Part of a small language model's weights.
Size: 10 layers, MLP 1024 GELU, vocabulary 4096, 10.1M parameters.
Architecture: learned positions, no biases in attention or MLP, untied embeddings.
Training: a variant of Muon for these matrices, 208M tokens.
MLP neurons of a small language model. Each row is named by its layer, matrix (down: output weights) and neuron, and shows model dimensions 0-127. Each number is 500 + 25 x the weight over its row's rms, rounded and kept within 0 to 999. Numbers have three digits each.
A block is one neuron, or neurons of one layer that tend to fire together. After each block is what it responds to, as a language model described it from the Wikipedia text at the highest values.

L4.down25:535477495489490439484576547503504501488484491465510510518495491550521523498530515494479500480517557475513501479478481499515507460469476516481533503459554454508468496530481483526526483516457507486480489493499496523487459516534509495523496520507520487482572515498486490502493503482500523494516518458515523537471489505487535526528462474483519509516494483514505481495493485500508543497490
L4.down114:516495452485509479509509520536491515510546516501506534436516516524516547518477509527497465458491492525545492531500513486521487467501528491429476490503474492532528491529512489527463584470520518478500490518503500472495517494468529473490494525477455508544466463475485485526465457485517527538514498509503501515465484470516512548501474505483499518496451511503501476506524512539496515496491
L4.down148:500524515474512493530520505494536514507476512498476529532493476528545511472475488520477503479480516464516509480494534481526488509497464489490489497512479542463513487489486518533473497507497448500526512513516509482495497510494492486460491491457504468528479481575512512487489472502482508519518521472514492507519458502538518535489486418503483534531494517519511523464468516523501516488476
L4.down260:500464505542538529485523478562510528495476505506505497489453510498490443543489497502511511532461522494453487495516483451535495524490522497531466547448476481472504468513526533475487486507525521433492502510500502535526522472503513496495497475491496501472527545500527520494502474496478486494482490471503494469498518523522489498493502510479477503489537493473464497482516466523509513486490
L4.down389:502501499462484472521536515472522511479488483495486509538523493482520546490526483513493499564506503505491465525522491491513455496528485528447449545491481454490486465474500516487502514503505478542515518499506509487476488501523531442508520525478493548476527530507504516538510443490476511487518499529510505537514466544514549500481507460500481502511503514511537505486488520502471469465504
L4.down507:483507450523497521490493492545487535489533498480512498492479493474512478516497504510485487457493535477527515450479512516473500488505500512497490460488532494527486517518524460503492496547574427509480510561481530467458541485512523515500522495496502482486492520524526517514520508487492532510469533489510452498518541504522508513470483478524504515488523499560535526483487536458429476491507
L4.down969:486502494469497482473495473546496519521484503490539527527478508547487460555486485523527485504485496499520507487476464495476496545533519536497487548554486470515485498521457524477496475525519510485489508448480513513516515466529515495484520485511499475502495494499504500511475493490467503508461523484495450505485519547516533477495446494535529499490499468473468490444534513502530498501489
L4.down1022:520471479517462508508513528611476530490463510490486456505515521470478499504475487527502515498569507464505503479502505534501505509506502524509507560453505457491503489491487464475486483485547527461441521524498521490507493502502470527510523508531518463488577488515520527468508470456525515461483537488481470503531539529482474486526501480526499514478509445479449499468472504509513484474479
Comma after introductory phrases

L6.down787:516491475499521484489505506576521513472532502464534511492504529475485544501505537459510471473518473559473454513489497484493510541454509499529457475498503469495532495511499501511472534521510518499471445493517498500483516531550502513476460497525534508481482526524541477490510454466510450505507519510512505503545488491481504514525483498480464524482528532537489486520480469525554463492523
Clause-end punctuation before new clause

L4.down115:504481507508527493481547518474460529512487504542485510514477519545462473481509492471499475508543491524504534501510505504492503480502490536489506484512462555498496518519478499471498542487530501561499487490482455472439503524529470493421500515470492498484548464503489495527522529513510488484467503506521498522492484544478547526472526468467506523496522499533525503560499487520490534484450
L4.down213:533503505503529515497496504462498516534541484477487485531532494498493525550523485466486469475549499517511527496530493467529508533473516501494492505542496505489465506489541478542460469512503472457536515509487516502508509539451529513531518464521500506506488510495463532471497500504440488481494490517561490504474472475555510498537507508511486495531510440521521505522487517496490498504468
L4.down448:476497512473487525522496498481486506528511521490524491488485489462512503523518523456488476499512499506484488510520496509487515462498503497498506489478504490486495525493512519520419474501499493479506479475533487486520507435514489452525545483512499466521488504483524498445547488524498451501492536467487503455510512496544483492559548477527451494521511501523522509487446507512473556448497
L4.down630:468515513524496484466511495525490497533536539484494479505547502520488514522491489533558516474531501507534535471449504532501525477516514540502506473483500537528511524520465482480472521529521499464549484486485506469449540492487524478498484506470518520524485494496492499523485484507550474496513509498462449529464498453506492492525495491505516532451483503519537496461506479494523506502528
L4.down748:541522468497500495435498482557484507520504520514463528477469476488509493517488543518497471463485527509541527500513516468500529496491498529490477473548479518482536507493493482456500505504529476516477493566472480492511509517521501500476526565486507530488501507485490469531486516508477499519428510531517494501496510503474508528477527488507485482506492500462499508493488489522510509527514
L4.down855:511495542498478508566499457483492477462495497460510480518500488537502463522474465511430512521483517497462545498499488480505474551538520538483481469489574528509464530533554448513530508491497481492514521472459498482504482490466507525511493477519517544553504503484500490514517497511521507515507528502475515494488472515538497525459489537508501511502485482522465497486502473479497499510526
L4.down888:533517505470507510459444491524439526521471459511512499494500498504495476546525456510516553505486515493511478476498509533481468487482501467477506513475502562482496525486482518483483542498445530459475490533493530491481505493458510440492472524470474511527504518518509487544488490488465504529479499515449498536526535513536496527518498530551521499502497497512510470501492466460535479494504
L4.down962:492517553473460520526507490499511506514448486458497494500466472517534516531494501470484500493523510522486493483546492483499513518455499515500486465501568517511530515517516494533440495451432522515505469489496524487481527495492534470498496492512514488532519499492514486490480462535512441494489513537550497464512491494554508500495497510482485512496503546532508526494487438503507525493519
Coordinate seconds marks

L7.down16:501477517515552499509509524490484511508493511504516492503494514489554470497472509498506526506519517451516514455538472537538454467460473501480530518513507484477524476504464490494539525516525490479494518530493520528510508480506503519501475496464517508458483484467535505536543461489485515534525510475500489492490499512512455511495488476464481483490496458508519434475472537455451512495559
L7.down57:530505442467528473476506470460488442525508514486458472548542516513469502501533492514494542495514493514534510492505569506474507478555507471519492518486524493477495470527522526516537488492470465495481536424463479505472516501479486482460496478516463470536547501499516509518496524491486504495542440497519481491493521495462529556523476472522483545481508483508512436476498537489498545476498
L7.down60:462471513494473517518536473530501509520525495494537488506514496470456443502514492517519512515520523450503468469463469482515481488512430566492555524502439521496515490503506488508496488498517493522495489507440495528495515510513539520491472481496501494443512504495516496525495511486478507530503509525561486473532509534481481467473504466521482490507472475517514463469532523479469546526509
L7.down309:479463541510499515490504477549489526537495483478475540534500508504485483515578506473520474494517506463519475506497530491487491505500479515517526522501525501463522471553489500516524507523497536516465509450481488462492504503526517501453460542495506529516495478472528478495527496486500490473525492475495496525492547504484508516477492514505499536473491469478566474511526494508526514507493
L7.down409:545452520467530545523474477488512529486465499445596497478518491484555468489512487539502499488532528442509487499464524501506500466507508522457539556476486490477505548543499464488522528492477509539486501537453529506543502503492539473442489525495456529490512535538507486528532504484490503499532495492502492475496507516521499504513510455475478483523507450491508522515560502514471526518504
L7.down490:489471548503480488529538485599489524511504503488572532460498487480482478565480470472500476464488490478505516494480524500466474524525534481456507541506517458520457520479490473512486483531517504505522492563474489511485458491502490510472475462483515477471519490537486498488501470488486493505532470519549477487460511543489520467486498519491475497481535497503517516563521507477543492532517
L7.down563:486491503483521486536505502476521550489533489491530496501514508526481502507487523486488506465515476492479513498518474462537447469492548544464527532494492492444527469488466460499496511526510490577494496504511503506534530489494552490472495509527471519448480505518500509504474500475539493498475488493498542488508495496515493500510542468519487546464491509497526447498530492555494488503489
L7.down826:526497474492479539514492459498460485508508486447517470538510499513526497505480489536518507494486518476498576487521504529517539532524480491555524450477476481512533460505481499535505497479510478508521493512541534479499520513499490501544510543500472512483458494530500582477506487519490543508528486479522495516496526512476472505504465483507505551511497488511512442472542492444436522501551
Main clause onset

L6.down421:479493477520513505519498480479511542493500500501508507532530491476487503488470486519454496469549463487490555505493508525551507491497492529499442506529502511479492494543541520531548460512502508453463565496468523511521507518513463493472469514505510498451497494537529508501498496497453538471509471494529491513530470522466454541520509485546550511526451473551457464483509489501465521516502
Coordinate seconds mark